Part of a small language model's weights.
Size: width 320, 5 heads of 64, MLP 1280 SwiGLU, 40.3M parameters.
Architecture: RMSNorm before each block, rotary positions, no biases in attention or MLP, untied embeddings.
Training: a variant of Adam for these matrices, 356M tokens, 5431 steps.
MLP neurons of a small language model. Each row is named by its layer, matrix (gate and up: input weights) and neuron, and shows model dimensions 128-319. Each number is 500 + 50 x the weight over its row's rms, rounded and kept within 0 to 999. Numbers have three digits each. A neuron's up and down rows have the sign that makes its largest values positive.
Before each neuron's rows, "fires on" lists the tokens most often at its 100 highest values on Wikipedia text that the model never trained on. A number after a token or word is its count.

fires on: "=== " 33, "===" 21, "add" 17, "==== " 7, "====" 6, "hand" 4
L13.gate739:545494519468481449506444538487490438436460387520469540547575495531536548472393565456555564457453514446595595504523475503545496496474510515496438508505519483513508491491547525525425482558563448513480632538494445419343560384578478487466486546584537447533524450535554436472502553498412484493579578463505449425488591534458434520451503614546515523469449546575538531550482422468524456465481526476529593421472513446513599582477499497588511440551475565469464608523535562407537499400426629512490552404464440495449513564547544457533577447471493476510554557513475522532438543431548473430
L13.up739:497511482509511544476455490472464501424490413513458539568506473442488455461454487480556486559498441532550550457443546513547465508483504384575526497486574415514464490606467572481484558550382509594586447462433438445569458532488495543491538617515438506454525509499544386453501483451506398417498508467513468530436606544469609596530533527440473423536516455546505487489607450500477442471518474555505564505468508518545472513506508433519638440554501461415496470551411501503457490444553434510568546493529571467518451525519551519488532595467603516530489523479498495470478477563542435404

fires on: "ch" 16, "=== " 15, "===" 8, "ug" 6, "j" 6
L13.gate457:543589469503464551557455502509500475322463471523517533577574545530511547494410498478581526543523510475478526596551607450495511544492529382555391504449564495482425426589530577516463533489512497532480542488466566526437569429541487487451507542560623400572534592502511408502481460544435408409552486512514472498425566600489536583511507515450538585534525477476445453505563516521569520485560411506497541514479510522523523575541485477478499441511528536542433458503623538418540517494425536492436465422554491531445528562558550532554498541490470554565605550473452511441480523470505540516
L13.up457:459497424491498583472411558525459457475490520473525504518530569550488482472496416500488483522416495512456577417504518503469491532483612499560455488521476586540477362353531483451455548497555563520492589467554513530389491411592465474522519522536511429508517473477529488456512497555486547408463518482550484480512483547564480509522473531503528392502498466454458513559510448498499482504560594516540471516470507482563424579514544369479501497472525480485505515469510479480554450480467518493594547468535532497539419469558494441483533531492475613466490519434506592522544518515547514516

fires on: "after " 35, "After " 17, "started " 10, "aged " 6, "of " 5, "bel" 5
L5.gate1066:471412506510517563448452587507587536375509503458522402504506479479453481508501391544511415514546428385541595455469513412579495540568541481518418538493568571572477538594455509331471494470539560435470554529479488515484552588453559553490546551489459537525529496534447445480457530503432527444469473515545478521534538530526485571515506560466541437488454480469556498535469516531469477506443471484494532492494498482376484470483436504609568464572538430439477476526505498493479535394531556466531493437466451545476405520480457469584520526461542508519551534513558541406570476574593448594
L5.up1066:527515488542443555455447556471562448439534508556517462462491492506435453501590489575493381529585430421509515429425490447480539432471563566559493553600527510523545546503445480428423605471512578441505536483543506556552551553379506509536505490383473428542413466534437518500505507492454552513564537469475572431417507564439535544480392546488607462580382454490514449481432430425393524492500439471440544498510487427494499455500507627552434476466493450524521446451551524408536517520550516472441555463481488561465535499486438491515492566451540560463430536466542509515485547547498445546

fires on: "'" 13, "ace " 10, "ing " 8, "m" 7, "ire " 6, "are " 6
L7.gate1156:565438442567553458498458530462440400371444425504478488490519426484403460501506475412462393528547591469472486484484443427510501492528520469487497487528511493522455450549462514608489578485429521557494505540483434506445462481500544452417452515464522499513562427445483487473414501543502511521536608468552435433513505435504555577470477529511496498580511522383501472513495543611481547509498567358527575397512559533559530505524517547426433450478497525378484475512455489544557516354499444562470469435456484485386475434531548563503502535561518480483581521478485533472439473528562522462
L7.up1156:494421448552542454566456446454491495428564422527486500572515514540433564452495519531491509555475591589505525471481467585490487502360482448387527483405532563490543554438492519544519415540457449472528537495512515607458449493528630508492535496554442514459512495512356423536525406432531421621524516544537437463463441517438490486440474495493479481523407554414435477575462575538459529418562487452484507541514481454558470544510554551489548444499474485572519426458442546520481472476575539471490499535525446511591414585599653481487518442608448435464535512520492547515523416508480485522

fires on: "al " 22, "tic " 21, "ing " 8, "of " 6, "to " 6, "ed " 4
L5.gate1234:629497494526514503584474361408514441374484549522514439449499484435442573557545549469492434541477563565485595498450458407577589466529491568482474526457467535507513588511479536491546549490527457542484478481429512460522483556500495604475519613491506559477497489448546478465593452490631504510548517518543504458473476424432364406585499545491424491450533517462572491536395481510468508495424474479502355519634526559507504504446613552526441528513360532500469502606550589506455487432544559557459529507445548451493539488462430546565464468401429448388496491461471428576439496451491510444
L5.up1234:527539471420415478555438455563495490448525442479451498489413515498518585567501501460562442489483572512560537534531403427523485520443474536407502503469538436551464494503531429503540454485456599580448500445501453533426513437522482516434526569470460504481512468567444497445470506517513442589538490563451542544565475517510590588493691492544514481478505479531457586465559516535493571493499453574485570499504570492560500487442490502463528425561413485430485521465579567519518485544483504471442580443614462543591663543408470528503434490459451415492513535569558496517524546557403495498

fires on: "of " 75, "to " 7, "on " 4, "ing " 4
L5.gate1163:485504514434491451529518516389474466445466432495477453600436519465541498533464523559475517481556482429471634507520483406526564560378410496442505526486606547487492449558504571579473564474552562574467510480501478602518529506510482524505525551476500515499523410526457435478458580441502502493430515553497494614594501427476508547529496513491436586490510462452542536485485438489466418490447586599480460399546465477537537568487488573520533385511511516455521419453460505508556495398503517511514442494467482476465406469516474455419585576516410452485450593547491449571391476476522467418
L5.up1163:581504567507532484574451590643526467463532469464575587538483566514508360550496520556462406468527428524520522494552550546447553529451528512503526507502533539480555456511489482495559559408509508454461544570549466576471413427531526526414506592498499508546541552501543470408509390524518411529496493504498503598404491508558475615525561475451555544534536522443378462490509426468476359472514464542516565488480474466562479571516544466494477620447521387586493552517410489563560553466449599594515554520523587488512558503444520459531513515561444449453488425526495556467576506621544450463

fires on: "R" 15, "V" 12, "E" 12, "L" 9, "D" 7, "″" 6
L13.gate1027:594464520381528502438458470525588478557509520467582463547411525502499493546477421461557485344448513531463592463447486477510560502532475534469463498482534507492568393447525487439461581456511564509542478468429409476431496476478600436464468465526506410543481491475537488519532474565488488555553588549544548477618468500456509517468520512492544543434447485395595489495498493481474465485512513526509480406468469564405463526431511466630549517554528640502437522485549558459436568417539488445466506473455614432552485524465485524502470558485448445491520521540534532462511540465491443469
L13.up1027:578483560493455473501580468605531423431527449415577490460527512443490513544471437439489431460470519484469443436514560541450550547492556473460382456476514502416439422526520646476513392490499589485453499500558475546497479504521495537466513449489505564475564511408565449464492502571509466549451433485551588427569404525553472506494496421584412558491327583405519566533441431606524550491560510532558521510490496525423498507512486423535544598514502513487392552468495466487470538440479478530439548500454511463503468462488437524506552441503470548521471599527481589492574600385540469493

fires on: "-" 32, "ing " 13, "s" 9, "ering " 8, "to " 8, "w" 6
L8.gate784:502486463479493500478510529525422510480531564563433516490496642436541428498460480526590507457526461583441501492459548606558452544482477497456497492485511586540520440445472408458498431518572469509519489468460545590538458423536527529568513534463491522509533555453483469371525439429458580480441478485508551533524494501515545544507505450477456543449564459443527405524518468469474509476516495486519431485526539488489453518482464520484508402434454589494527457415448468510487568531455484423507492502688493526494522519644526490465429446501521440531535440497486571537603492503511426555
L8.up784:464548568551542542454461545556505409425500559446417467448466431473551542516442528529525526457563559574434518525495397551418538388471530476589470527446512473482627552433437531535480506410471509379398571503473547507470476529503577471473551445558560472514472519473429387437544517439489507572398504427467505571512507562455550533590465537461492446427479458416517462454507483543498510496542450586515479476491531581472536419481594432475486543551434503443583455436435446425556599553398460494553471501527533533484497522530450516525493472522442446549442467485541495530484599441436505507

fires on: "to " 17, "of " 10, "ing " 9, "tor" 7, "it" 6, "ed " 6
L7.gate2:599460508436574487446546504541475439513452560417426526515550521539604416518565414564527458529479478520478541481493597549560457459476509512530490507524370479589586497422484451526576558375587489521551534478456489462533496507547492481600467484464553533534562553560616501539518434607514569486546469433477495547522446565459524527450533531542595491535481470383548499488486586392510498536333483597545502542448520452439515614468453561530510483516515439543610553544470451556507547475444514429562434427540510481511524501581496506451561566574557485470512549561438476457403519487540456487
L7.up2:567528560531577612519525474477521552440456587441470553512514579541594438532501448511525531550556338521471481444561532576505493497444571500589500522493544500500535473351563618545524595414511501521444503581472516486503443469549510451512541520470500447529482529462550489538548389523486441517532450432463476570481551532512453535473444382451541428537476416580487423427531494463470507509453482570486407530565478566539513600478514500522465556447519468533619531536604521514590528430395458572581471471484488508463494505542508571407514600499569568454538400520429468537505528578584441557

fires on: "of " 16, "San " 15, "da " 7, "ed " 7, "built " 5
L5.gate861:581481605426479490420571421509533597477523493571542469490495518494571521592474490583522557494502454345477456599481471494531435514443443511486570468546557548521486454531501483590500537562514584622489543494488502543399479514469530444380526599523529479479506485592565545448516510573422567521563470566532547548467510581568549439476499604484443442529495506427448535484470424445495483528497489455519517480531590571434536542473467475491556481506429452483550483536464519490529469543534533545492451510448593562498543489548477557490472523462506462434497430504568474508558537534495429452
L5.up861:550491530482371482517484508653510492529516476514533447503461542479535537556545490507543473498522477469535547527424537433443511488509579437541410554443505517488434516537515533506483483539440456461469521464545489566534518460552425462437564566461445437484429489516408479530479566471472437543358406528562486429511439597420492598576429507487488545535489473425355528495567535527469516464494469544490544459454513509580557497503622420496436518466578489508516505423501477514512522576522537475454573564396484516520466485563615548546462532486556436495472591464516509456568498467520452463

fires on: "of " 17, "ing " 15, "tic " 10, "ic " 9, "ying " 6, "ial " 6
L7.gate1232:511477466520539556611544482526577473442502612509475451494548582508521594456530502561520599544486472474557445428546550437532595588569536382481576498631592521487466345502505546500558575485621542527512523548519518506465476479509591560414521519517492603525508489485605561468476462466466562497500438441472397517445484475591519499574505593450552487483538506489517426521456507499576539494470489471482507419591507483506493512489489518441541455512512507541544423556478536483493570407467521512407478489506512534444457422583563435496441414545462581471508515539434451517402529422490403585
L7.up1232:399478457417456477504529526558518503471558341559505512530457472488518508415408428566456477406496484585490437514526503500508506538576520523508536459442519552539614582550498622530443494457523469445540534513680454431455452436506498480523470437496459478498510539499400471499506465466449518578554492574486471464518429517517552484582496525468416550505426491418524425567423474546540567476515500482454441491464481442509480502535491460511552468509480507471431489446522524598485451499569494379520498461477541581541494480431565438456462457553598547500533548492595491542522452425473573513

fires on: "re" 31, "er" 9, "post" 6, "-" 6, "op" 5, "am" 4
L19.gate827:486535551496455453421366399420539534570477516563550494463511542546524502525538412482511529522459558510622477529470496511523511506485428434570434569372486542511524512476461396461397530496516535546448516546511431446555535505520567467515552419499579495507422409608500403454621513575511526399525453533513558472490487518464479533484444534516605483547435417490465522566548528467431389447485532513543537428519457473498459491580529494589545513550508611479495494512490547533425490482474547495525519525515523538499534566638571488500480507390479497488462445541483563502477464451496421450
L19.up827:517560447560529540530486509534553583527423559559446454473509509506464452432487548572484481543390561481515503518472495544485537492487387484408458383449523586570555540520495439547553333506538454505457477571556577400527508456488514509496561534390474462516439464479451461492449408503534457500467383521550517506449460464452488473515546486415572502464533545591488591520544501490474465437528437493438522564383486467474446456558489544524471488420446519483502483507544514526516476531479596558484519509507523492554467473539473479484441473416511498499447366553369463547506489527491522527

fires on: "of " 35, "ating " 7, "ati " 5, "o " 4, "ing " 4, "ur " 4
L7.gate857:506441593517539536520515341521574573502453463464532546558350443497434553496524435462521560562607493560581476474544452475500514457486413583476486500529404500449500512434443499592516539471503563543509567542533469454540514534537470564437479442451458610512430519486500517571475482590496484590455501399525459482533429531489486473476447493451452452418580512481503531567540485520546548508471462532479488445523593425482542462467559525497510556509482473519505552398573606563525541507554514537548493513477511424457523506499380546528494425454526511560501473543512479522489419464486560490
L7.up857:574536508464449341523509465556422433482533476449532471511437485557554516577475514543482551428443543487524513458509467491487473459396412517500492532519625518422490432525502484496556439493482532517485551488577478479468411575561456488494552500492383442567495511593431451487421440515628572523522535611471475488584515463470449606506531530481483486526542473491441484504518497523487523525453495512451574449433516454531596486441430512468451520427449528426534435509480528496527543350592478529483441506423528507501538495508500502521542432490432498471537468455555512486512467597514486455

fires on: "of " 36, "ate " 35, "ast" 7, "e " 4, "ic " 4
L5.gate928:473533532617545608515488555499510595484466503466449502441535458448441440514497381507504494425478573518506510483456509474537464458449665490482440569439499429501432608381533524571445560526473435530482524474523483475435554516429552545568561594540522464430492524398490435538514529456380415477544532551522479527451487548592554561414555503466424481495421460524486444448560429463487423574501484507531452449482507496469487585493438398444598454430486448410489485471446442451491547471545480546484442490460551501488439495474530504502540509402544492501520513486492461482474408592508439476
L5.up928:476583516556557506568500521451567546408502546489535542471517497466432452539509521492501498346448518584496543445476446524489614418475550492510543541533488580506491450429508542488502490541453481492548565464609504440508532602496565638469485565456464519478445444476455517510469511563418514466534435542421447490474388521536591506537503458573383499494443478473446446548538498465474478539477537577447416530514537483467502403461567458400579549509473481455479498399453470475437419462508508503503473533513523536458553492454523517549411566533408527386452562445499472485602463507574463553

fires on: "re" 22, "-" 9, "i" 8, "Re" 7, "am" 6, "u" 5
L19.gate119:487294486436492471473522438398596456420435436567537534545422447432483461541521480553456525486498513490550498540514511478454441483532526461497536487450430536477470438475534513492448516545496434492458484439526476423472500455531552489537510459536544437533474415482499432442523426477605467529473529595450502554578503424542411455556540533413532476448451443524539561515475492433580501485522470509437510422566488507516419413534578497566534494512463628467369423559504566594430552433489516463490533483590523489408498542522448507481514462513507556472508515616532474560494561464538409441
L19.up119:572531464473497492581444487493591500545525459465571495537380562457406553471438504535472486556472460382584521542527533455513506471525477505470520456573542551549581461553537404573477466538438534545505528447487561506455507478460474480532495589480466455554581599563556473432491494460479528496533434626468471631519483516448506476579582440478529544578539505509516528481633554549477425491551492572342539478510485472445418467496480511532518537469462555508418395486493465489465454506387514483519457458487504552515500480454506520454466489518491463483533458550544445552461533501477507488

fires on: "Tw" 14, "ing " 10, "and " 10, "foc" 9, "===" 8, "==" 6
L7.gate413:640403569429546408553506510619496561498518491544488441528457409523510449541477520438477540573505629564541469578423524574544549449453551605540517506471543527434518549487528457517474559473533449542471482561482454504413549446533492439532495490510474479420553458511430557490546545556525536491559478453574624493501636481414557495517411555582534460548437447540403480446602482426516500518524493487555481437456476585477457559572526560447512445439479561437477506494470453456490556394526471539413437432525467557578435528494561519485534444540470443525539468512469507422512493441520517557
L7.up413:395513502461473425528500588579511517502489427532526588563498511530520397467507365380543560510507458465384510522481539581529515457482507567480507497505434490542504424486535454505454389492471566518479414497419601545500483410480454449465506501511548540523517432474507543499454518478440513513521545463518554571418437453477573515476523475561520427502456469606542451384592501577437455539454487492615586563530515517503466610475581437583529457439479603564517479414506567382541485496464508378443520482538484532493473486520510537495486443580456547524488441491459519543463550502515460512

fires on: "," 15, "." 15, "social " 11, "ic " 7, "ical " 7
L10.gate335:486475480455565461564553465399571462433465479501447533499429575586546487512500522559458385560520523542600636530440518579519511506548482498473514491444550473565577467499555485474442543585551513517566540444422498486421540484570428413459374474546569541478549494512494495435547505491531510532508498472462523436588536457430516421578557496431447595452502489526486492529439476393442462595486473510390476461555458558537521446468453511484530466484440604435508482517500495383475523533394470432532528398478471482430635452475528440469449528441516488580465396503472561546526581469566504557
L10.up335:548470502368386417556514434438395449534485490517527463534510564574484401426469491538465466423384511557540559504492511565540542593487555469463518472513488481465565533548457585563460418508574550515466526473498568563495572499480434460499492444538398564571520447560497522481462508544453461463428563534470544424524561468470558516621594628475478486536535559463475431447470521504611557520441510544488511519441545446544468510589479499549440486471486517437443432505481540504545446562433383472440536493503638559512619467458551501431387509507563447486549554514565523492469577520453465530

fires on: "to " 49, "of " 24, "ing " 7, "ally " 7
L5.gate1012:409584524469498574527496506555461480489474494474513456415521570592529484517539431563486569495560504471413504439545485482436466610450451526426526483479564541466484505534451502519522434462581447498510446566492526552465536521456551560550481535477578521574549564503466451558488501462463431434558576464528417497514505499547536585495401452473381437490402467516549503531526574544602510482430428542519447496519564448535585510637430484520466481450515478478534511381466462494434574474437410470494531536489477513527492492557441560498540535575562490452496530471516597508480444518497509545
L5.up1012:485474482488446473478475408488528449425519410525412551535505475478474446483538493443457470492499513503481487498456526510476528506477486468479481543498522475505527579466488514534577535474429532469408430571519511480464483462542556464534530529532510499587535519467490396442483433495439429600553478499546512514450460584492545529572533524517402514496445474404500452478484341557483521426506564520497582489450436547489404635438537608540519443483431482497492520545508478453531543492455519465533472503517546561513566500378525480566449386518572387546492579452598469544474560538552500416

fires on: "===" 79, "=== " 13, "====" 6
L10.gate412:544456506426538453480486479495520534411449500419511510589503488548423554487438506493556471522446460500591589536489559481565565484572488403578415509445482483501522486535526488513496395563491560509608554494453501455436558434534481513490493477611516511535484526514483457477555539563412382422559501514510468491518633556480522501434500645493531439549457403541494480542513511468436409535441502504484546418437467438514486537493541482628544462514514577504476546542493481483460465480459454534505498437653546609483476581568456468537505514457448434524589512553514530486449503518561469508
L10.up412:535471487476592507544494533485521519412529541426448598558569492489487513439469532349617421633527461478524562596455501470534586479512534552462494540476517413421413439504512426539536503460512578533590513420524456522518521450479446532549545596518514471568502523408502461466506408476435487439559493529475566569483525543604496421444476517557505459543464409506475552505605520461480443428470474488496454513531508569608568523428525464617442538470508492464406554537568508443547447462490503539497468483567471517533549563474462544533553493543480502562570562490541440453530459541531572517

fires on: "y" 45, "ing" 12, "ity" 8, "ther" 7
L13.gate930:618466486485426536498445423585523522534574481546538373442487464487535506495402442512570534512405486527548456557472472552584547552449517522441465554422443552559453554448460487454464537580544537490440563505571619522498462559481388488564510499491528506461502453496494518437583559542462438487493564503547560474599527487443412490447531509504503519530480523406551543428554610536515477470471499479439556470515482448496495396602447485431549433542451509491582368571491469461542507457505542520423504463530489453451480476504587509593478505461497498519534447482409593554494549506506481584
L13.up930:585575526498533508567438527519428561491481424509570436460444473546551521473512433562518437548506585393591448615550544496521572437527532481466492574487452459449491549577447505442518470514519397502512530500568558487542512505499448541496462475442446506542445500506456549621529514522558562461495464483516500377451557492465501483512419563439467521497537531503539542480404604447470531512499457456487628523484497536575484571458545478497447506525502401439529452515447629542552531467545573587544575507489420505502446528546488567550553484467547432497493434524447564539484409434583477529

fires on: "er " 35, "el " 12, "of " 7, "at " 4, "ate " 4
L5.gate1024:409467486515524594520477523522527477472477563493473528504424521488495502453465470527530503404526539498505529500451499547506389438536569494488522537485529640493512497500543414453631444558380547507601453418524483456447434459499549464465578550525483462467469383426513519541492503612548607479452435452477504566468487429505501482485544540432497504467500466457449593480528573570539488412532496524453466530541462493455455486508499448495608496449417554442449568603480526561456425462592531538471501511523554533457449504456581556508480555513430495455481522487486492461387378521589524495
L5.up1024:516612506483557378489519561530492500432557476529556542584470502493530506445561506489413525454596449517514462482508409448486469563625496481496420580581561501521502564539491449508583472559546474555520570426505537418457580565492401557450483519475470536426503500512459551545488573477485442523484441466439482559552526409464543491579475442543458526474559548539455460671518489616507520552493465536505401455496480551491523477415518504402501483524520477488436450495526489593470469521537506514442492565568451528430539500395500500424494431522426495448481501429610427489515490483442522567

fires on: "and " 26, "in " 23, "or " 7, "P" 5, "from " 4
L13.gate655:499445447499491553440500487401486495511406565386495456457551521527443426448543499494471457428478493481598578532511524532585507452485456478507410516413390520507511429428503461464520558524454614502441543466462472468484516473548555477529527487523482562489544442508479480457513508458508634449520508517422565560530533443414492464491489534517549517468475542472555563515543499447591497478502505504494397491448558508407399531500543455488536467602434496452466410508569515446472438518405496484519437426575558500486412433564497538550478440428552524492499500487474497410478495507455492494
L13.up655:528481487523394473481517585475565462437525554465438466460497604460520437503527546417539524466443460429486465542511465389532604499514417559518450429418457565506502356492519491521516501470539534461508553483471592602513453457472509456446576469477497519438473481557507511459439473543563514458499435540449519526549520457550458460550485524541478507513447524533493577452477436486441516484472454463550452493505493524535438469506519469472443499578491430456409584413528600459528429663511489435469481462517531538536528512514514565456574528558559497471478484468522509494502602377539541484

fires on: "of " 89, "age " 5
L7.gate622:466538521525536502497469530486473495533497524476554505447569465443460495571498505474477527427512512500511553486555433506524595534576422547617528488481561549479470469570491488440531511511559522560483474407494463526490464541490460650556504621545421461531526441442526591457413548535493499403487533565523489568466511529502460438459553550481471470531592468475480507524478509477530494506428485523367479476422523492511477582485521525376508365510475435403533501517434500480420460495520570422487456462574538487490562516548594505497411525431518573496456464494619508488569483498482489507
L7.up622:495493480485478493521417474600484491485573607482528398627515505583481568549549471562533489559551453461415546442471541504509468525487449468551503503541466529618444389528442458412567457434517529495444586498576583529488596553529476460560436553438485408500476506460473443521518512484509441533530542488476501389527458475461477585535494502569479467545476487533497464486466509455392478497535420540483466509492408463508480487492591565546421451501576456515566451457454437450568494424555558551476547550447458605520473547598465479553555539558481461436552536566457539506539522615529476512

fires on: "ing " 29, "of " 11, "person" 10, "ed " 8, "by " 6, "erson" 5
L7.gate888:495512478557339448431520556489499544507473519529575469564486533416570432512388499491457464484574514503532498492429577483490513395432478500498474501497452563539611472475574500489453519569520448576525455582507466527402473491571378470444572464505548462596443531585520603501462538518524505572510465441491577428477471445464526563478447480488454492529508472551458554483528528461511518565464498483433576541471485427512521453466551501498494532471487519461386512528397487452513489547514494411424480430520528517448513478472500504477511479578511433522536541460413618567493560473566472473
L7.up888:480507501531464447465488459553543516465567492572587483462439480533513534532401583529450452462411505583535483496529464512454501365572543464468516576477515548522576452501524556503481541585588437488500497503541560428451490508548523497576509429429499487523496461579452564458544507485527522556448459527500536554381504512460521588527483526481522485440543501498425551500483483485505458469525444526421544555437520409536475475473554539629430421506515489544453396446461473436521529547492461502406534442489464593466460500441478463567498543614467448503517529478449518626417454456533434403

fires on: "by " 24, "from " 12, "only " 7, "in " 7, "as " 7
L10.gate523:479488517574577549479503532356548567457417482447557530585419495500433541482547452425568550528470536534544586502535522484547601415513456426479471508526393542426578399444442474419536529452502564591482538451375474472469548419576546489466524513502546433524482505539532617539505497468457513498518531446472464573523491520441464484468541444514458503444450483549558558496529431426533470563396468486478456464488464454515491527516477576454536540660401559462501571475456480481524539501504424471467512476580508415408578505535468505456419493472473456588568496499522470495534456520456504451
L10.up523:552493422482465499524477612510499506534573521441415550550445543493527537577459597490493562511451379474514619546411429488432482413482545529470532491468484508453464541466408448513543625389542489523534508405443530510519518547363512408447508546514516425466471581523456555479513422460479479425513517542489423553535546521598508527566449427506494534490489389620575534479511541475457508469526533495553505540512412510514479438539537516469513553471432499500472564459502559505561472528464591480619553482573464489470521473449533550495501372577538372519465545476567590537591456500530501430

fires on: "by" 20, "at " 16, "+" 14, "by " 11, "from " 7, "the" 5
L8.gate449:452490449505509472529521479510514552569449579494480490484474483550414442535503508564582539552535570497534462559579545467542570383409468487487588543487504526531470517424525484475537523415499552442537541470431479541468494398523579423478466460547596481569503468490426512484539441475511471591499531526480511556611479485414528481437439540507506471499398425451440572568421475601420476514481512476421425537512540479473495356521490458438506500538431545511531554489500451511492492557482455498463389479521494568427455484537524537561440529476503521448527594420501496472469467538486523440
L8.up449:536510391493488444621533486485408599503532586457467503480480514453504483498506525550510494448496409432459471508498491453505542461486572519557507449451474564516479504361517455533481590540519476410558489468439560521502499437498436417476489468508466536449504526463482475511462452478505580504490438539411530527560518533517441541544395440481452511426424434475484639566526539555539510507526567485557455586554461572492534377498430473489466462464519542470515479539622491496537499485487523533536531541467577519506360520534436495448424465531522516452466559547479556536478507472579554448

fires on: "," 67, "." 15
L19.gate246:480546558450545464495462522514545513521380421549554501536441572465460534551501508453541501552498504561526575524434579453496514510539471428555431593471484497466462465471561438492524571545552501496522624545452466467511467408552545444444448468475588515364540512501472525444527492550528491489535520517513439493545567447551509466454540454454531536432503494542529551482446437497514613498477475460489473512544388497496453530546524457568485577547444628461569491523515567521455422611448515488473436461526510584427500513461509510496542515451528441488482503554513511474477518414489497420
L19.up246:443496547462451410509460468428482523513407438454463547541524539465458488419502463438510575465490418424567534507574441452491519524466477484553518435459399516522505530563612572547527625508538539451551472543489540477457447548531455529556512491500562440489582545504489509551443506489462565481562543499388469438486505450412517459517506481511481408517540545473492484418484513507606470484472419530598459550532516414501581499474463465548503481494483516541551532499468425494575497507432486478473462474421447522405523537499512566564465569496595515518515662481561448501522484466422588497

fires on: "==" 44, "il" 12, "al" 9, "es" 8, "el" 7, "and " 4
L10.gate264:562449597488462510534489600536482516602532550498535548428541446483490516478501517416549547577465592577489506435489362499494518472540470550487460450468541555506490475422475413441496541455489426548467482465445493487558495559490459463539447522488499468533532464543556425584520587485599540463561447456460523499470514524488537439427466498561527553572388416457489630483535512508524598411536467517492527486488459490510520529498453509453561535526461482545536424494530443477470513423396501440505466480573573478514513495508486455536614481603555524436527504523470533422490530355531454520
L10.up264:424508593472463473494592484472492407540455556430554519545413537548619460597508421457444567508468586439427520512374456530477416518482528518484539508551485482534397534551521563440464492480490543542448483459449471499538613489519538395441487564469523555483482448484504490433593578454458541423579484467496478559530512474568512467432515415474545430511510458485592392449546439495453509466582570451604516523493499468422482524566509493463438370455497465505476496529462520564499482569559494518450533520456565503528515503468485519432535539556474514391540469529475416469559473521555505570

fires on: "of " 92, "T" 5
L8.gate133:548459524474537459485380456484419437479476437554595429511484426396546499464531499559511465463405452500547450521504573500552527533472420430582524469616533514500580411499511413475547572513560465462531507532514453534575552417447457546560372567495476493478488537473581527499458512485536555529471601493536535502511520576485520501536435581543470560566487407486517377459424522492474421479517530478382483476465487520524512525439500413445417454535654479496562535594508523501464552453643574502529517503429539367527469495579572479542410571438468474486526490510551482530437416473579445473
L8.up133:471441555436597598527487469445501492578459455555447525561475556557499534515568412530512547463570501549468560483522544486499540503518533481535472554482519492513494411505470470509536422487491556476469498548520575469523555535426610513518465400500440475466535503475526479487491482514579558495549572443540496486532441541474445418462441518574576509535645497559482493479465502592469451460541466453554490494480572443423426527555553533540429513501483558495552500440551535510580598525508542500459452464572483510455486469498514488581445442558553546445518449473408456472528507638511418522

fires on: "of " 39, "a " 16, "ing " 7, "aying " 6, "e " 4, ". " 4
L10.gate561:570453505533487470525404408455464485499527494446507495487504532423525462534511420613422492506511446545511498493436553525501486620516529432588513488435426573450508505440503484438425415486486480477455545497531516514475542540406502509541545499527550474410488436435504458552544542501450486532491469466536550541475515609484346519472510466496439516506400428546539515523605441539528521478516461457490485474474462489500474576571548465538510584501553413438400469470349472541486545463561442461490414531486497550541471494577536521484583478449450542482509447533553548540434480490565424409
L10.up561:481523502485433509522532550475507438430519500419421459483490473556502553445462404487469490507526514523492474534506586399512525464593578464466402523502552498528602592521511492524347483555454541549516594526585522485565523537486452494526523396520406477544395452570514561459589488552479522505427526468452421456513469446472552592429542522523434513463550544448463499534499488492527528548567535533489544569537617446546505474499544457577599580501553487531460364494496558452592537492583457576448518483486431593456440491524421513392415497671450522441526528535434555478522434537459522489

fires on: ": " 13, "of " 10, "ing " 7, "- " 7, "ar " 7, "ace " 7
L7.gate887:548493534542411509505489489482581421593538394563477433481446544425532519548543430548500557569575532562501516488402619499543406580448502496507455524519520569414537436536538433544523419562467512438528465459489447520521455543488548456470519529530475441471538447536509617444503554472503543499504548498498489450527532431525561564448490538465518456578433407440427451468448520602345529555548512462404554388567515453545518443521519448493525492420528564498521472473465468485460511472514455470426463472469466535508378519572471535438429435537493556487544507499387478453488473478485528514
L7.up887:591507541511496556527475450510511463473536465582464470525434618481465620503454497555420512493385587482511407511544421449503498458517518470429439505522578528479437492455546558550524501529465542478479561367544475484604407495529539446378455521531393568532535531596442495516561431552567612403569446519447481468493508554420515482619552534510481572566500536490431533480435573508461539524567454529511532544549565389488525468504496521520506489489542523404358417436432618593441583494494526506349487501534545589542473530487529493519472487526634478458499558504575491576483459431532586533

fires on: "of " 21, "ple " 10, "ples " 8, "ed " 7, "ning " 7, "ts " 5
L5.gate10:506449460534628498449470436522568485578545541481512554529522511564537515484549440463495560455495519524517488532519529506559575519431441454555455504535501466503479454585538511514562513481482482498491516506405462536543535462489595429535481495455438581534441535527457481522475425586548370507484441455554574517533562583556374521529474490511578561442464486441506580558538491471564586471521636511507523418498498511460491489487457602537588513511470468458500518407588438520471524576467541426522482523534498512489563521560455539491519449551625479429498661507450479525410603521423489499
L5.up10:437552476548521478495552568430552489473575478459455424357500575379531504469521505497472532525405462454413515554524503536461469559538419533592558485540546436477458539532526534479523536372477546538572476486481524467446397513494501521527460466527425523577428375511502472429460440498495428531529452532482476470576483527523424386610511432436516461473616487494567441532550425472525552461553561516547480473536404504556493350538476481549451501379593545495533503536493533569484507494492577426522448473483556555506551478586473543566506606466488497509498383469491490526426405469547471553